Part of a small language model's weights.
Size: 11 layers, width 224, 4 heads of 64, MLP 576 SwiGLU, vocabulary 4096, 8.62M parameters.
Architecture: RMSNorm before each block, rotary positions, untied embeddings.
Training: a variant of Adam for these matrices, 512M tokens.
MLP neurons of a small language model. Each row is named by its layer, matrix (down: output weights) and neuron, and shows model dimensions 96-223. Each number is 128 + 32 x the weight over its row's rms, rounded and kept within 0 to 255. Numbers have three digits each. A neuron's up and down rows have the sign that makes its largest values positive.
A block is one neuron, or neurons of one layer that tend to fire together. After each block is what it responds to, as a language model described it from the Wikipedia text at the highest values.

L5.down374:190139088087189106054077144101152146159140153137130115088143126139165146097129090117109084106147066150121104167113120094116140128095194142114130102126067112111097121142144173078108194096127170076168078115133085168158172109165195047063132116140179143187094163124097130088111104129173127113083151138137123123072135155153119136130130117163127185102114119104094134143072170131135116126089
Description: Capital I word-starts

L7.down120:124142103129174113117083143099121196126096124136085101100094086124117077165106126098180167107099147144152164156114163061137133182166130144129123137149142132084100091132145120092211158131122116146101157108105106134147115165176087075134143185127065146217164115094136100106164087120128050157110109109122098142144135092104101169162174115117139119102130112152176156118133128101120116146074
L7.down182:150145122170157129255117119161158146143104097114098142088146135163151144144135118056134174112153113132119145113053142081121124115117077144120135111118125059089165076123173086118097201133151126198152080141155151182129089121051146106181124113060109120080156133123113127133130136080120084102117088074128104094086115095095095114125084121111132114177119099147120152099164194140085173118178
L7.down251:155143153126141093133148135147113103112108135159141134184182131112150125071136086150111122173125083151133134187061104089133131141122165153093112166113105146104121112107136147144061144121167136087158131131133109177055177113117150125176155149099174105180114135109118112147128125217093152130093136102133176104071113117173147154130148106162189116125131068102116163155095093081164161171153
L7.down446:173070095152170095148159118115095158158117107063149129121133133077089128094082145130092121156163101072142127080095161117137151172199151182174129092136135128115051081057101070146102129114109140126117129134172189151042089113132120066081038130134129115113056171111105051144122104162104162134143113183138144220157155107164121139111139130163109112106127131183153135128106161083143102127104
Description: Mid-word piece after G/K

L2.down23:089105174113159127111074131127150104172070127139148104158114156119150095121172087120159088156092110144153148158101143134144070129070144134059154124131173091102082154126132127135105142111109134188109091114167125060177086192098115104100156111054161137100142114129136151109091153153178132125109094121130131169092143093131105085076110125106177151124083155187128118113146137099157234104101
L2.down76:141071102111138139028118084147152176156101085117099128099143106144082125114168165114099091130090104138127143089165124133211144118125112197119113148078094088089135113107124085129217142181126125080149102150165143141122147148111121095188139135129090125130102212166138111107105095115101169094117143177119130152121149080100134139103127166155183168165179100131141126170128099088119108150123
L2.down85:109121129111162133056108108106155125126179145072065075138094124156101096078110116086083179139136115104086052151129177138100148130127144158142118126108122137066100120062120051142154176117086143126122127103117181163112065128148197172140121130101154144164106134137152123073125169089198162068070166139121114104096092116156088141122124132079097115120065063138131121122124171110126156119078
L2.down182:126190143112103127025183120103222120147130151107156126102175174102093111083111146119167147185097163181096059146135099077122115136139139129128148121138088164111120108125143116120132156167130087100142109104114148188178223063144142140172138088150078151207112110152115126080114128155136128088127174159194146119109126146152121151148175118140160119111095122132102109071109178129126126154087
L2.down185:093181104150127142090095142148085085132128165149116099199136089091165114102113185138107123132160081090088146136154082140095098092157171115101130099217202099140130124094153220131159156120178162134133112092129119153136034131171156156106147122149180187076119106155104121130132154094191123088173162175112097116156178155105119120129170228155110096092155141054162066141159104121163128154086
L2.down202:112149145128123172140147153114173179132130116120110070150200137125095087140163160211179146134154145132133118085143092136134206106142099097125177124101104113129104106200136163111170148128132136141095167043100124142033119123128105126097175136149084098112082112121089130211173090132110084125096120102180122098094113097163184130155131091135125154130138122093109080117125124149126187121133
L2.down251:173188121168105102086136099076132150114147134105122100131168104165075132148092124108115129164132157123155102222166127099125132177134152078140156128144082115135110135133177113162115126165156124076115226138178160113101114099153154130136075072112169116159157096085113087071116142139167113106086157138115099082097109143131193202085134089107141169121104108157131086096076101072150086104089
L2.down289:162110156144104124099122118084059117119092179119082142132126125149140157145105130143184099082150101076129144090115105141074149151090126169082099122090166111076075127150191104145121103145136157088119110108132204196130115089113094182190086147114142136060114168131115098200161090145168111119096107110158059156149104084117141165162114051111170122090111087092123068117145093141112106156130
L2.down294:144149103087146151090101119112167153153078097149177077140124125168088135128113127169145175187157196129146141148139147138160126135147090170126090086173139129154131116127147138115173204212205168143131143076118164151127120108170173115145132090137191076120132076132130147051106150066102061086141133086165134074134117119174104117086141095117124152128142067099061084190102116120069112146102
L2.down308:101116119119130174098138111184163151137114123150154181174082102128065129130155142108115126152114150151117121167067115113109130137124128105144137099112153116154090119069132161130204197153127212143173088050132138113063125097154103116133097177156168140151098156063142156136144163103131120070078139159129076070081140131117105109086111108137178144168155095152099087147166154149114123136092
L2.down388:153133131193114100111072161125119140161123088094127102152094145135131116163140123123140091116177185123119115115138104127116160131089107146109106140137056138086158119107115182145155176139127173098141088159195170102045207110130135147160131130107125178255166117061130126113135201131074105136067113137127043147200173174125108123087114139105103156166112144108069063118112141106073103124082
L2.down481:103135077143085101076111174174109126134135135121116137153120133119126141078114217194128109124080113111108092165133121111160135118130107116124076111166164086083167167103135185132162104113099142137118134111210081157023108135207131068166156146122110062100147157108113169086135169100081136085137162105165165102125141135157154108051109134160099106155088158119182100129113056086118162141152
L2.down510:168127127121059117000104116085130162147109062084080170136157081100129128139133140114096199110084184137154118140102172098174119160139137122119111146140063151155094131118136145138145202150150116145126053115118111159073174106172139130065159127114126099220118110133086106123127144168085187133072145169090157160074175170183100162101115137154121151143168094145093130133133141140155129070115
L2.down517:166152123108187081234147139128147088140111162155130123139156167149129149155113157108126106160147133079088087131089063154189158148120073149146154132122160128115140159114137202120117152123130143106135132116118176119027136126085115097131089097147080146213152179110105137026115172135104118135145169134184077104095106119139096104087132094148087147131127135051136118180029117154155169117113
L2.down519:119119109149147153038101158100087081141172125120127127139139158111112103132207128095193160115165121169119079165074137133124180084114150136178108141124041145175089150117164151149162144178153100116106167147168113109117137182143164093107122119120147124070087107082098167120082076122146092088097070084104117121094170061143147142147140138092114132120188131141166094113100110100111116126129
L2.down571:135101088119145074151129112114163152185104123167154077122178107108094062172121151179117096125145083180130138106119194102133148047190134149099123134121158136109137178135163179173116112185176101089106144170198099119078091098128124110162148200142134106101121114071119121109139183133105144113180138189120116160131103090163119126160140114085146085136177134082109102109117129144128106115120
Description: Word-start fragments and length adjectives

L7.down215:111139058102119133198174148114117084157152121122151139095081152089066125175131101150155097136138074087087124125062161168152080101133197110151154131161120089154121127153150101152155124130155187166102135109095096106014147192200094128157117137145126144163148079139127129185183142119137139084090104146153093135125149104138149168124131131123130090150069087146073145092121139130126175162147
L7.down276:148188096104117084180112143130135069099134126144153109105133156160094096107204152111111125133203149113098131142092147102152184140085162064141129099151145065201103113079154119112147125113139095119121129074133111144064120172133166098154148122137097106230141113113126128186129122113124131052087087107103067145152120122127072100078144116105126177201169085182124144136147166133147090094159
L7.down433:174113130094155127202057123113120163111137107217145070186128141131136110075145135164152130136111120121081154093115120141045134155085105165140124089137133097133132090118141126173153112079113114086157104126152164108147184124083144085175135087097105142120106142195104092078103111148166090148118139139162062134075089116175098130130109146118143135125148170146061064120104171045145149125159
L7.down559:175157101144098181109155113120142103156125142172169124143115102143070081152169098109159087167151118164088175128128154143157115127207157147117122112098173122138141143095116121130126120139050158139193176101082159118173152155139159110191085105143137070196118131157104160095159180097135182095100142089106060123116114095158172128104129109184175166136098097094073150092082093147127118145153
Description: Quantity and number tokens

L2.down54:126146151090154101090193139117097087129114096102126170160149166168091182148119169124155166141158129128208147107053133064148137170164169153113104066102056113080124124067140182115150116136146155121132155126137139149075082160105102140151146130068197137131171094094126129114151096116104094148122155109165093103142112158108187089116079215145132117206093096133157177136156125144141113162144
L2.down91:136125124102118126057149136117172131112147128109131128126119145115150159157124182158121148082124129124125150098094097093114072111127119118061133126157090153108155135191162133097181163081083130045144174115093211111053092145097128125182156153109151111028122117190106170142166150166189150164132142155080079117161072121121092101188129122108180102100136096198149102103117084140170094151219
L2.down121:095100165122161182255133089126107141164124181149139122102120142122168160098123123232120101171131106130108177152096177136093140110141175184117161083166099145186126125097088151106160115123151138164094062110084085162162140080091114110115100125142157136234131067146181111125150081142111158106092108147037107165108112102110128084174094111083127124124156093130138103144144113138129115125091
L2.down125:069131157128065181091110107112094118170116124137125129127097184140162111081115155080138102076137128126128145119116142158140128101161112092145171064113138150141106114131182120103131175174160126184101092092091142123161145133146083070131152125165114204161138087122134160167156101225114139111143152121163181098098133104119136135158073070077080158150149154166114104197140124079127099121145
L2.down158:142158164072128129235129114094150143126121192134125135173074110164132128096115166127162108101089144170125140110142101106156070148118149111151119106054083137110101145080144092189179136100100166124126084116083171054135115104186075087189175089126150171060124110133083090108159133081164136102145112113125103157122126115119168150130110114087141142098157112175117111118143130098181085114179
L2.down179:121165168112099101178162106139123109121120138161094135125137099161127098160156144123121205169130178105175118092124114161154141154127124153082143097104127130127124120177139159030142066125111108133102167151148169122077000093139145138179063129098092133095156056164204079116135200156165059113121148128107106122191062079127204060170108104100144152125097078135149115115152149144176121128150
L2.down354:154087182148118133127155192116085163167137111140158089160082095128147147118119089147118104167064113129098118120128123131102125144148061191108163087127158152053143111107066119139139221136118107103162106073094161157104045076094098151206178143044096118144173094142126167104108074120118125111121125152147158145126128106140140127087123111148131139138125152085109199141102131138125130113103
L2.down362:133109151106142122022114064139139135127163104114152104093110115109175123065187128087095094149152086164084148118138131108118184104155109110168124081151159149114163132115128145115122183080095180133091118135132183156122153109161169171144162094132173132106113169129125116172107163157176138091114106162148167139148112088115132150197050118087139144152089108154138150086128180148162121088092
L2.down368:144102115155127165034201115151117169156156109123148185131139115151162154165115128148083126176182159159126158109115109100088103147165176126060126136108162140092139170140125142086130140128107116122097126138096206108117134108159085152148119136072116117178139122130166097074192157149156091101073104195141077165160107153100094097107089103163112102126163125145131144138139174173073137143157
L2.down394:149134130137100115007182138166124130144141177077124142114104120171146136119184150111123113145093115140167152178113112133148118128160152164088098158114104120095114136171112148098141108164092090119099147144166071143130142150148111111147122138091148091199116132180085147054143140130175076038177186112133136115134097140184168093136085130085098096138118151169121158123142089118126146118113
L2.down449:140153103140113148129171163129129151146147087146111116189089101125138140164154133140114121144131121112110147138145143128162098135116128091101124110144122183127151177176145123120146177133189158135137108153141152092204142155137141152117122102141117138255133154089123139137152123108153141156149068153089099065158158048137116104138129120152163098149101132128136148087124099043178119120137
L2.down473:160090114133118103068188206181107098162121085124099125131098125172151139124073117103130137124113106101171101128126162093156138166201097101101093164152156120097120142098108143127139096135096155117121119150194199091126210118123172153125126158113094159071115112137179145096114148155109159127157175091118077092166202113166125063148133101159201167162148090153133178072066145154109123117166
L2.down476:167128132127153139122156181102100119091108107115175125149153084155129120136153132089128133137104141153180134165147088118150084202174067124120141100103107200094124183170088074150088088145164143142164188127090198113136054134117114173177065125120110164221087099123139139069156186151174095117159158113108095102151110145163128113167106104095159120163078144210172165145117168121189152094121
L2.down502:126120121100150182000091175092135127104167139140102158156151187125077180095058155163128098106124151102104162133122116110122178079124120127093103183092143182074128118180104120155100140178108137158097127175120152152190224118098130133171143117142157064089147080127147132142128140101116108180107113186130140119182050140120082125126166143140099143187122133115146142114112173165100102128146
L2.down518:122180172105110148000154110153112069065116069089107150098087159128080151148131113106091160116168082115148148136142104131119141180177136080049093102163101130090148090133150138197183134101102107163082094104125147113141061088077168164123117104099143094146100126132157141106140188151089132125147106140134141172172103097173096113155121091143109034162145126097163096095133131139153175127143
L2.down549:111157147135160106113136137142075140067109132138120175140158121146145149125139110132136182122118184160165146152102110091111101144116144182059101097177145151204139075075145131148107133127164142127145142120124092115110041158123116104093129102132128081176110120109168113155143102103078115160107129162137152187156161104169167141101098079138167156163125141166124170099175100128117147082207
Description: Mid-word fragments, list breaks